{
  "n_layer": 14,
  "d_mlp": 1024,
  "activation": "gelu",
  "norm": "layernorm",
  "norm_place": "pre",
  "schedule": "wsd",
  "batch_tokens": [65536, 131072, 262144]
}
MLP neurons of a small language model. Each row is named by its layer, matrix (up: input weights) and neuron, and shows model dimensions 0-63. Each number is 128 + 24 x the weight over its row's rms, rounded and kept within 0 to 255.
A block is one neuron, or neurons of one layer that tend to fire together. Before each block is what it responds to, as a language model described it from the Wikipedia text at the highest values.

Responds to: Mostly in or of right before place names (born in Helsinki, city of Munich), plus mid-word pieces like nor-th, L-y-dia, W-or-ld.
L11.up835 [ 95 137 164 125 149 114 113 145 109 123 105 140 114 158 128  97 114  93  96 134 120 133 123 109  93 114  82 143 142 101 108 126 125 139 159 121 134  84 151 144  68 151 147 143  90 104  97 122 109 142 120 100 143 159 178 110 109 123 137 121  79 163 104 161]

Responds to: Final pieces of words split into fragments, mostly past participles, just before a preposition like to, in, by: releas-ed, releg-ated, shut d-own.
L11.up823 [121 143 126  98 153 118  88 134 116 118 116 138 136 173 126 121 141 156 172  95 116 158  74 150 170 140 101 107  98 128 159 100 149 164 112 130 114  91 145 144 105 109 132 115 108  97  73 115 125 111 114 171 114  88 135 121 114 130 145 168 102 160 174 141]

Responds to: Final word piece completing a verb's inflection, mostly -ed, -ted, -own, -ing, that is followed by a preposition or object, as in considered, known, established.
L5.up40 [138 133 104 149 142 150 161 160 105 142 130 136  95 165  84 151 126  73 123 140 162 127 109 108 147 163 105 131 130 114 133 105 112 139 150 152 109 154 131 136  85 148 155 177  95 128 129 159 107 130 119 114 112 114 188 126 118 116 136 137  89 107 107 126]
L5.up55 [158 112 109 162 105 174 148 102 145 129 136 187 106  99  97 156 138 146 132 125 107 113 143 102 183 134 101 148 109 149 116 126 125 102 145 146 129 111 113 148 157 126 137 113 152 128  93 107 130 102 140 131 117 139 153  90 124 101 143 123 108 149 200 103]
L5.up202 [157 155 142  89 147 125 127 142 115 126 138 173  69 125 130 113  97 130 112 117 103 159 106 113 129 123 104 168 157 136 114 116 146 110 111 120  99 123 110 107  97 167 128 112 148 105 135 120 151 145 132  88 112 134 162 129 175 138 158  98  85  81 103 123]
L5.up306 [166 107 110 169 154  70 103 151 124 154 126 138 115 136 101 142 147 118 127 123 160 157 148 104 127 121 139  89 152 120  63 180 134 104 102 172 164 125 110 145 136 149  85 117 188 151 118 126 108 111 122 115 129 140 150 126 111 180 113 134 114 155 164 134]
L5.up310 [136 113  80 108 137 140 142 127 109 164 100 149 141  88 168  97 150 109 137 127 112 138 130 142 165 122 105  92 143 121  97 111 138 132 117 135 125 157 131 130 127 126 116  90 115 145 134 147 167  96 121 155 170 109 129 116 178  79 191 119  76 124 126 129]
L5.up327 [116 134 150 127 138 142 128 173 134 118  96 156  99 144 141 135 109 146 147 125 117 140 125 112 130 113 143 188 139 124 133 158 157 132 146 114  98 114 121 166 205 130  98 134 144 118 139 144 139 158 119 118 152 142 138 141 191 121 112 114 154 153 104 114]
L5.up392 [133 179 121 134 143 131 116  55 135 152 158 154 130 100 136 121 161 162 159 123 129 126 121 117 138 134 135 120 156 134 111  91 143 137 124 147 102 114 137 101 161 144 143 142 103 131 100 135  99 132 131 107 160 157 146 132 109  87 112 138 165 118 149  99]
L5.up477 [115 156 105 135 147 167 126 148  92 182 125 166 111 143 166 123 154 131 113 108 106 173 134 139 116 155  83 152 110 142 122 101 124  93 106 124 110 119 126 134 130 122 119 147 132 118 148 129 166 149 117 115 124 141  98 121 139 115 155 156 131 141 127 150]
L5.up630 [128 126 108 175 105 145 146  84 172 136 157 139 163 110 118 168  74  89  95 138 137 121 158 107 138 126 142 147 135 143 123 108 121 159 111 133  97 148 123 143 112 167 106 118 156 121 138 140 104 122 125 150 114 132 101  79 145  88 144 149 158 160 116  71]
L5.up637 [108 171 127 177 128 111 117 122 130 110 126 107 137 126 127 170 154 136 169  91 169 160 110 112 110 162 140 109 131 120 160 115 142 162 132 155 149 123 132 136 164 168 137 157  99 172 127 147  91 126 127 111 128 125 111 138 106 111 141  78 123 170 133 125]
L5.up638 [154 135 122 122 152 105  71 134 116 116 157  87 157 109  97 173 111 131 114 146 159 110 160 132 168 160 145 132 100 188 121 108 149 108 196 139 107 135 135 121 150 104 136  95 158 106 150 149 124 120 141 137 125  99 150 152 136 131 149 189 148 149 128 117]
L5.up702 [145  74 122 146 105 171 148 132 100 155 144 155 110 125  71 135 144 151 139 139 106 134 138 133 173 119 164 115 135 105 128 150 143 132  78 150 121 154  98  98 195 179 125 135 161 106 156  94 136 102 107 130 180 150 157 141 109 123 148 141 120  98 149  96]
L5.up796 [152 143 103  71 146 147 173 114 120 141 131 155 166 142 156 129 138 120 140 131 149 150 122 165 141 109  86 146 134 159  93 110 138 132  91 183 110 104 152 160 144 156 141 166 147 112 120 152 116 117 113 118 149 134 101  98 168 177 109 136 143 126 166 120]
L5.up843 [160 105 128 132 135 124 125 103  84 151 115 107  86 111 120 108 137 132 153 116  75 118 121 186 155  79 126 122 163 118 155 154 139 107 123 149  96 169  98 143 170 119 104 163 122  79 114 168  94 148 125 140 176 117 111  94 129 132 125 127 106 101 171 110]
L5.up928 [126 135 159 200 144 143 149 150  85 127 116 132 100 162 171 106 116 128 124 188 121 136 144  98  91 139 103 110 121 123 145 104 133 114 119 152  93 117 108 135 101  88  92 156 137  86 127 152 159 145 101 142  97 146 130 115 103 125 146 111 140 108 132 128]
L5.up1021 [ 98 131 128 130 159 128 148 124  77 153 157 175 134 110 164 171 167 158 155 129 136 109  92 121 139 118 137 160 160  89 158 125 183 102 147 110 125 137 120 131 145 141 119 162 149 134 122 137 121 131 112  73 103 153 150 126 191 123 139 141 115 160 132  87]

Responds to: Fires on tokens inside multiword proper names, before the next capitalized part: "of" in Department of, Board of, Battle of, plus "s" in Los Angeles, "de"/"la" particles.
L5.up80 [166 147 141 133  88 101 129 159 124 122 126 129 151  59 120 136 133 115 154 141 122 102 117 150 110 141 127 144 116 124 123  96 153 142 117 119  97 154 101  91 141 154 112 107 135 167 114 122 136 101 128 148 126 122 134  96 140 150 188  93 125 100  91 123]
L5.up82 [ 71 108 130 139 121 143 143 135 148 110 182 148 113  62 102 160 123 118 145 126 106  94  98 200 146 119 142 138 123 147 132 114 119 134 134 137 119 104 140 143 111 114 124 102  91 127 149 107 129 193 148 133 115 149 152 174 113 120 121 156 112 108  96 158]
L5.up85 [ 94  80 110 115 126 105 152 150  92 155 123 138 127 110 129 141 120 128  74 144 137 120 138 128 112 124 175 117 107 120 116 129 114 156 136  76 138 181 117 153 140 160 153 142 111 103 165 132 131  96 129 142  82 121 128 116 113 134 160 163 133 111 137 152]
L5.up105 [111 134  91 138 120 117  78 154  82 128 113  94 121 125 141 131 110 127 152 116 131 102  86 115  91 142  89  56 111 123 149 141 109 164 111 158 151 100 104 125  98 142 126 131 111 138 132 120 132 188 171 131 124  84 106 127 119 166 151 112 149 122 130 108]
L5.up114 [129 132 100 120 124 105 142 179 186 125 126 118 111 112 101 136 113 135 119 102 136 133 140 104 154  93 101 139 120 150 158 136 186 118 104 110 127 115 140 139 130 106 158 157 106 176 133 149 122 135 155 118 141  59 139  94 164 129 135 148 154 145 138 146]
L5.up115 [110 128 156 140 147 128 135 138 162 141 129 132 117 111 104 120 151 119  93 169 138 116 100 125  82 135 134 120 145 149 136 138 121 129 157  99 124 136 137  76 147 169 158 108 111 119 124 135 122 145 105 102 152 172 143 127 143 115 127 112 112  98 121 118]
L5.up187 [161 148 113 125  87 127 111 173 149 172 149 152 121 116 127 122  95 184 109 159 129  87 177  66 123 129 100 146 144 126 126 111 110 170 124 171 152 162 118 153 149 148 122 114 121 175 123 103  78 137  93 124  92 122 148 109  93 173 161 178 117 167 194 125]
L5.up257 [130 124 132 151 120 184  99 112 167 139 187 151 100 128 146 101 161 128 147  80 125 149 174 144 116 103 154 134 111 176 151 135 113 168  94 133 134 148 151 125 130 166 178 126 134 146 126 139  95 107 129 129 137 145 113 148 118 130 173 132 107 131 129 141]
L5.up331 [166 142 143 145  96 127 146  88 110 150 127 151 108 105 149 134 117 112 133 157 157 169 148 156 141 160 124  87 135 110 177 164 144 140 132 161 124 149  75  82 102  99 103 116 181 152 132 132 113  99 121 179 126 136 102 105 129 119 136 122 155 144 138 136]
L5.up428 [ 79 109 124 122 109 108 113 126 138 113 150 144 118 147 124 114 104 116 119 135 151 143 154 126 132 138 137 152 141 132 143 133 112 139  97 118  98 129 114 107 110 121 131 123 127 112 128 173 100 142 140 137 114  87 127 124 152 143 101 142  80 156 111 124]
L5.up469 [166 125 124 141  87 148 121 180 135 156 131 111 122 125 136 141 124 111 173 120  93 144 156  77 157 123 175 118 133 112 122 106 127 119 151 135 170 126 149 110 140 135 155 151 122 138 108 127 120 148 141 133 121 109  88 142 124  95  69 114 133 136 159 157]
L5.up541 [116 150 114  80 140 108  97 118 138 144 128 113 118 109 123 124 159 134 130 102 138 124 154  87 141 133 116 147 101 146 144 123 119 153 135  90  96 171 130 136  93 108 106 131 117 103 142 151 132 129 150 128 157 149 100 142 142 114 126 112 116 122 174 138]
L5.up704 [128 112 156 138  94  82 114 106  99 145 188 176 112 144 185 118 131 136 150 168 110 120 164 140 137 140 140 110 100 136 144 137 100 130 109 126 122 107 108 126  79 124 122 134  87  96  77 165 149 116 199 140 117 120 143 144 123 127  71 144 132 130 113 134]
L5.up732 [123 138 148 150  95 107  98 124  86 137 126 183 103 178 167 129 105 139 122 169 117 159 156 144 146 148 128 139 140 138 154  57 125 168 137 108 119 151  89  75 140 132 149 120 120 174 117 135  52 139 152 117  96 108 130 110 164 106 149  95 106 128 158 138]
L5.up772 [144 161 128 121 108 132 142 152 150 157 120 167 128 128 105 160 106 119 115 150 123 154 166  93 115  80 160 143 127  97  88 111 129 127 142 142 134 170  88 173 182 142 168 157  87 173 125 115 177 124 169 138 110  95 142 123 135 126 125 118 123 169 135 153]
L5.up1000 [115 129 128 117 114 128 118 100 154 146 137 130 145 121 160 147  99 124 113 141 108 163 158 139 117 119 145 130 104 141 116 119 133 142  84 149 137  76 118 129 142 139 109 112  86 150 150 117 132  99 137 109 121 112 161 131 114 114  91 143 136 168 119 141]

Responds to: Final word piece of a past participle after "was/were", usually followed by "by", "in" or "to", such as drafted, founded, slain.
L4.up16 [121  90 118 136 125 144 177 156  94 114 136 145 118  86 133 153 116 104 116 127 122  96 142  98  90 136 132 148 138 147 125 141 144 141 180 119 123 115 120 114 107 201 180 116 136 112 138 184 125 153 117 136 122 104 129 108 128 114 120 140 108  73 134  93]
L4.up152 [116 107  85 176 137 134 161 131  64 140 121 132 131 139 192 163 103 138 137 116 147 162 129  89 113 120 145 129  94 175 118 119 119 177 123 107  93  95 117 136 128 106 134 134 110 121 103 147  99 129 107 135 122 156 111 156 101  81 132 130  87 133 140 107]
L4.up851 [158 119  88 115 138 158 126 140  94 170 138 159 114  94 141 160  79  77  98  95 122 143  99  82 128 107 119 130 164 107 155 151 152 179 139 105 126 109 166 109 158 114 152 132 117 125 124 174 135 111 146  96 152 134 165 136 144 119 136 130 173 148 148  81]
L4.up871 [ 63 130 102 146 122 151  93 121 127 120 117 102 126 141 111 145 124 142  89  96 105 121 166 106  80 120 144  96 126 132 135 113 122 158 156 155 116 108 158 131 158 188 148 140 159 123 130 138 123 100 138 130 113  91  99 111 108 121 133 157 124 147 132 166]

Responds to: Second or third piece of a word split after its first letters, strongest on the a of Romance articles "La"/"la" in titles, also Sep-tember, Char-les, Jerus-al-em.
L11.up330 [163 139 116  88 121 132 139 114 122 126 168 156 134 148 141 136 121 137 108 137 140 146 110 110 106  96 149 100 123  81 143 140 142 147  94 106 132 108 121 108 144 111 108 130 127 177 126  91 130 112 141 160 124  79  99 128 121 164 150 126 104 152 120 112]

Responds to: The preposition "of" after nouns (son of, one of, exception of), and final pieces of split words like ov-er, th-an, betwe-en, sou-th.
L4.up305 [133 139 129 126 111 137 101 162 103 166  64 111 106 154  82 125 127 133  92 137 107 130 107 149 131 158 132 111 116 101 108 142 120 105 147 143 124 102 104 166 127 108 118 130 117 127  88 129 100 152 110 160 132 165 112  68 166  87  81 152 126 133 163 126]
L4.up625 [177 132 142 113 120 123 144 128 186  99  97 141  77  89 115 123 142 123 138 106 119 113 137  87 152 154  83 127 121 136 140  92 172 162 153 136 138  89 106 114 148  90 134 164 150 111  91 110  98 167 133 130 114 130 101 129  95 162 176 141 111 148 153 107]
L4.up757 [123 132 149 107 135 136 158 137 156 154  73 143 127 138 132 133 122  34  92 111 113 104 194 159 133 112 173 104  99 106 146 135  95  77 154 155 189 128 141 124 163 101 143 148 147 110 127 123 119 121 107 124 124 145 115 131 120 139 143 120 125 110 122 138]
L4.up779 [151  94 163 108 117 101 104 168 115 131 121 101 111 105 160 132 164 140 134  83 138 110 119  98 136 142 170 104 141 125 127 111 115 109 123 156 137 169 141  84 148  80 128 173 149 140  78 114  96 118 105 163 103 108 158 118 139 154  98 124 147 139 156 132]

Responds to: Short subword pieces that continue or finish a word broken into fragments, such as bronz-e, l-ate, hig-h, common-ly, cat-ar-acts.
L4.up362 [154 103 133  93  67  92  97 128 164 106 156 112 125 115 126 163 123 124 141 176 145 145 120 143 120 139 138 107  94 117 172 140 189 120 144 115  75 150 107 107 131 107 156 128 103 133 151 144 147 104 170 115 145 172 116 168 146 145 100 109 149 137 106 152]
L4.up681 [125  92 160 163 143 111 117 157 130 131 103 126 154  93 117 130 134 121 142 131 110 125 120 175 123  91 113 104  93 138 125 121 140 125 152  95 132 133 149 147 132 135 105 161 122 122 105  99 127 114 130  96 126 135 139 101 127 147 104 157  78  83 104  96]
L4.up718 [101 109 160 116 110 118 116  92 178 133 151 152 109  76  91 100  98 142 137 173 107 126 162 127 120 141 153 141  98 189 102 130 140 114 173 161 124 118 115 149 172 130 119 103 128 126 116  98 181 109 131 155  81 127 168 116 149  85 135 125 105 144 114 156]
L4.up805 [131 120 130 103 112 123  99  81 126 169 155  94 160 115 126  79 129 152 119 161 115 166 115 134 115  94 126 115 113 149 115 109 198 152  94 136 117 123 159 147 171 143 138 157 139 145 113 128  76 150 140 165  89 160 132 114 134 135 107 159 146 141 126 120]

Responds to: The "a" of Romance article "la" after "de"/"à" in names and titles (de la Puente, Kill la Kill), plus short mid-word fragments after one letter (Vl-ad, L-en).
L4.up142 [129 140 134 122 149 135 100 145 156 144 123 143 126 110 119 106 152  97 153 115 110 141 147  91 131 154 117 137 141 115 132 127 135 100 111 102 131 186 131 127 165 120 176 152  82 132 126 132 168 138 141 177 135 162  66 112 128 118 106 189 126 136  95 143]
L4.up466 [102 124 151 121  91 142 124 155 127 142  91 161 149 121 114 110 106 169 167 181  88 129 107 126 129 131 135 115 132 121  76 117 116 121 159 120 159 145 140 122 127 118 161 106 109 131  91 106 137 124 117 161  99 139 107 152 118 114 133 131  99 146 113 132]
L4.up568 [138 159  87 127 109 148 166 137 124 140 128 115 135 145  72 153 112 159 146 125 121 122  93 155 176 118 110 115 121  80 162 110  91 113 124 186  91 129 149 132 129 132 112 122  99 120 160 105 148 134 166 136 134 120 121 123 104 139 142  97 173 166 144 109]
L4.up774 [139 114 149 135 108 149 125 113 161 123 161 147 166 119 146 136 139 128 164 147  86 113 113 109 100 168 108 139 129 118 173 140 136 166 129 110 123 151  96 116 145 160 120 136 141 151 130 108 140 176 145  84  81 130  51 103  82 132 131 109 107 170 142 166]

Responds to: Prepositions and direction-word endings that lead into a place name or location, such as in, of, and the endings of north, eastern, west.
L5.up24 [179  97 124 149 151  83 145 126 152 150 155 146  85 158 122 151 100 126 142 131 153  98 115 129 115  86 109 157 149 140 144 152 117 103 134 125 117 166 161 115 139  97 109 124 155 118 127 117  92 126 145  97 158 141 111 106 152 112 125  97 117 130 106 149]
L5.up53 [150 152 130 133  92 123 165 153 170 138  81 175 196 126 102 131  61  87 115 178 118 149  94 121  95 176 104 138 121 110 142 119 108 120 128 117  81 122 138 157 112 136 106 133 126 102 132 119 133 150 110 108 152 182 143  68 160 129 136 111 121 109 125 150]
L5.up124 [143 143 142 126 120 138 108 160  78 149 127 141 149  72 140 150  83 141 134 141 136 127 168 162 126 146 127 106 166 126 131 108 111  94 160 101 133 139 144  98 143  77 129 169 128 112  91 126  96 125  96 125 124 173 159 169 110 124 132  92 138 177 172 121]
L5.up181 [109 122 102 168 158 146 125 179 125  84 109 118 153 114  92 154 129 137 144 140 148 160  96 131 150 131 120 119 134 137 172 112 104 125 143 129 127 118 170  99 108 161 117 135 144 124  88 112 150 160 148  99  94 127 142 164  97 100 151 133 106 148 119 136]
L5.up234 [155 133 177 121 141 153 124 171 194  91 142 140 196 154 130 112  98 109 148 116 135 129 106 103 161 121 117 164 128 100 139 136 114 161 145 105 138 103 176 139 126 100 112 169 112 126 165 155 114  71  93 120  81 104 161 113 103 141  87 129 142 140 113 127]
L5.up289 [149 158 132  93 142 133 129 114 138 103 103 114 108 119 137 120 134 132  93 193 155 112 103 120 119 124 112 114 139 121  97 127 117 105 121 105 125 163 156 111 128 137 129 132 136 147 152 139  93 161 129 128 144 142 147 105 120 161  97 111  92 133 163 150]
L5.up326 [112 110 162 155 121 162 176 108 140 135  96 147 130 135 154 113 112 138 125 136 139 178 154  89 112 110 107 162 146 105  83 129 112 120 110 114  93 152 123 132 166 136 116 150 125 129 151 158 127 114 134 116  95 123 140 148 110 127 140 151 110 163 108 154]
L5.up332 [167 125 135 167  98 154 110 160 138 106 128 161 140 167 120 144 141 129 188 137 104 119 155 132 148 126 111 127 151 169 141 156 146 157 166 143 163 109 149 131 130 137 116 149 153 131 141  75 111 150 136 123 143 124 159 127 140 128 114 145 112  99 128 140]
L5.up347 [140 111 140 117 136  89 161 139 146 136 151 101 109 116 138  93 178 131 170 151 130 142 144  83 129 131  85 154 179 125 188 178 153 132 105 144 106 108 132 133 116 109 121 140 144 149 116  97 127 119 165 120 107  92 106 117 111 108 133  97 175 147 135 160]
L5.up455 [118 101 143 101 100 116 149 124 174 138 133 107  97 106 149 133 117 135 151 134 137 134 114 147 131 128 103 140 152 124 144 156 101 144 148 181 139 113 152  95  98 134 159 142 110 116 145 121  93 152  87 106 116 139 112 114 105 107 150 160 101 131 148 116]
L5.up631 [ 95 137 145 122 121 129 107 152 141 148 184 143 134 137 136 115  84 128 114 101 122 105 119 118 154 139 131 123 122  98 128 154  96 111 121 137 123  97 143 129 142 117 125 124 130 106 100  68 115 137  85 118 113  96 158 144 133  69 141  95  88 150 172 117]
L5.up636 [132 197 154 169 149 101 135 120  98 105 100 133 117  91  70 123 144 114 124 138 117 102 146 159 117 113 119 175 114 117 171  98 148  96 122 185 134 108 124  56  93 136 107 142 115 124 108 125 130 145 128 102  88 119 156  83 145 188 120 139 109 152 141 176]
L5.up731 [141 114 119 134 133 135 149 133 157  85 131 138 152  99 147 122 112  68  36 168 174 121 116 132  98  81 151 141 159 154 124 159 145 120 138 184 136 166 143 133 135 125 126 165 172 144 133 127  87 114 129 146 125 179 132  87  84 117 131 131 110 166  98  87]
L5.up872 [128 159 175 159  99 100 100 125 140 113 163 142 146 159 120 139 106 111  79 146 115 146 124 150 161 135  90 148 125 112 172 154 110  82 129 150 115 151 154 149 161 114 145 125 131 119 160 103 116 103 105 152 122 154 151 123 123  97 140 113 140 157 179  76]
L5.up949 [148 197 139 162 131 148 124 144 163 117 126 115 111 154 109 132 114 122 149 121 128 121 142 137  66 126 137 187 128 113 101 137 134 133 134 183 107 146 144 153 191 133 145 136 143  85 102 108 138 125 160 134 110 158 162 116 121 127 117 132 106 116 123 133]
L5.up1022 [143 164 181 130 104 118  82 175 133 146 108 161 179 107 128 119 116  96 124 123 154 153 133 144 111 121 142  98 123 142 132 154 146  89 103 125 131 118 119 115 151  93 122 191 130 133 107 131  99 112 115 127 128 146 122 125 123 138 126 110 142 141 160 131]

Responds to: Closing pieces of ordinary English words split mid-word, mostly with a trailing space, such as the ending of silv-er, bloo-d, flow-er, Summ-er.
L5.up71 [115 131 136 130 123 154 115 136 159 137 117 112 138 122 120 158  93 139 120 130 163 134 131 119 114  97 139 136 100 190 119 140 180 119 165 167 111 153 111 150 120 124 105 104 105 104 143  83 114 133 127 138 172 125 121 111 152 133 132 170 122 115 120  84]
L5.up106 [159 128 103  76 135 154 154 187 129 151 121 112 127 128 116 166  70 122 114 160 155 122  60 115  93 109  86 117 145 119 157 135 158 153 107 141 130 102 110 123 157 122  97 107 110 106  97 180 159 156 111 149 156 149 113 115 114 172 116 160 145 164 117  88]
L5.up125 [114 128  94 133 120 122 129 124 111  94 119 137 131 152 127 159 163 122  84 163  90 120 167 147 133  72 142 151  49 172 136 106 145 123  91 140 119 123 165 137 141 163 147 125  78 135 140 132 115 123 157 178 129 143 142 136 156 154  97 123 107 138 114 132]
L5.up193 [149 134 129 117 153 146 161 101 156 152 145 103 151 128 131 126 171 110 144  89 138 126 139 147 158 141 136 104 162 139 132  80 118 120 104 173 157 166 134 159 157 118  96 186 150 101 141 132 133 125 158 144 125 133 105  94 129 117  94 152 173 115 148 118]
L5.up237 [117  69 125  92 105 160 130 143  95 158  94 128 140 172 160 100 149  99  71 120 121 119 115 112 126  85 130 140 166 124 130 120 151 139 110 173 166 119 127 144 138 131 113 130 138 114 116 111 147 131 143 157 178 117 146 126 142 120  92 128 171 158 147 119]
L5.up273 [128 107  65 102 140 152 147 123 116 157 112 135  96 101 114  79 137 114 146 109 152 165  94 146 112 106 152 131 124 107 113 148 126 110 115 131 141  76 102 112 139 129  98  98  92 146 101 132  70 132 126  84 133 131 105 105  86 129 113 156 117 137  92 149]
L5.up496 [121 118 162 143 113  75 111 101  96  81 106 126 111  87 131 141  96 123 180 123 145 110 113 100 127 115 156 144 152 160 130 168 192  98 111 146  88 104 134 135 154  90 110 153 172 128 134 129 117 140 135 156 125 117 120 151 137 128  63 131 138 104  96  80]
L5.up543 [111 147 117 131 123 125 122 133 143  86 122 113 108  84 144 144 131 133 156 140 151 128 120 134 130 105 128 110  96 136 115 112 163 124 142 136 141 103 154 111 161 139 141 145 140 122 112 128 127 183 100 157 136 175  96 118  99 132  96 121 152 115 152  80]
L5.up547 [133 113 148 109 130  98 151 167 115 169 157 122 141 133 137 129 101  84 142 126 127 124 116 128 134 103 112 133 139 150 147 140 112 150 155 143  98 136 133 127 125  84 146 111 100 129 154 138 137 196 145 111 147 167 166  99 137 178 143 145 142 128 121 133]
L5.up640 [136 128 162  97 158 103 169 124 137 159 171  95  88 161 105 119 128  87 153 155 138 176 135 144 167 114 169 141 131 130 135 114 141 172 101 197 109 151 129  70 131 117 146 136  79 110 138 115 115 105 130 136 110 143 169 123 163 104 104 107 102 192 154 122]
L5.up717 [126  78  88 136  80  97 134 118 105 114 111 135 112 142 115 128 109  75 135 151 155 112 148 107 132 138 160 123 158 161 100 116  97 129 196 145 136 138 166 178 158 112 156 145 121 101 121 163 127 130 150 144 116 133  89 120 149 111 130 158 114  92 169 134]
L5.up723 [152 120 174 111 132 143 163 172 101  91 118 103 176 122 150 142 153  74  98 140 106 132 129 143 143 129 190 159 139 122 145 138 123 158 110 164  97 131 162 147  99 115 153 125 130  99 134  94 118 142 132 137 147 166  92 161 133  98  89 145 157 129  76 151]
L5.up870 [149 143 115 126  73 163 160 144 141 164  92 102 125 136 146 109  84 145  91 148 124 114 144 140 142  99 166 117 140 132 167 128 145  93 131 143 141  80 101 134 106 116 149 119  79 131 171 165 132 150 159 147 150 107 152 123 129 148 122 134 125 162 102 149]
L5.up888 [127 119 122 135 121  91 161  69 131 142 140 121 122 120 150 168  94  78  77 135 125 142 136 121 112 175 112 149 158 131 103 133 122 135 102 125 112 185 160 121 116 128 111 112 122 140 147 136 105 104 136 125 196 113 104 130 161 119  41 118 116 157 133 122]
L5.up921 [113 104 129 109 129 120 129  89 149 148 114 121 139 126 112 164 128 126 121 146 146 139  82  93 132  64 138  97 110 128  92 141 140 122 100 178  66 126 148 100 159 131  91 159 116 118 158 151 128 161 163 141 124 147  70 142 152 156 113 148 124 149 131 132]
L5.up930 [147 156 149 156 118 132 146  92 123 163 126 121  92 105 145 114 140 130 125 133 138  98 126  93 173 122 118 125 113 133 134 162  93 125 149 137 127 113 154  98 124 106  95 126 135 116 166 173 101 155 149 119 101 113 106 143 117 147 156 150 114  94  77 133]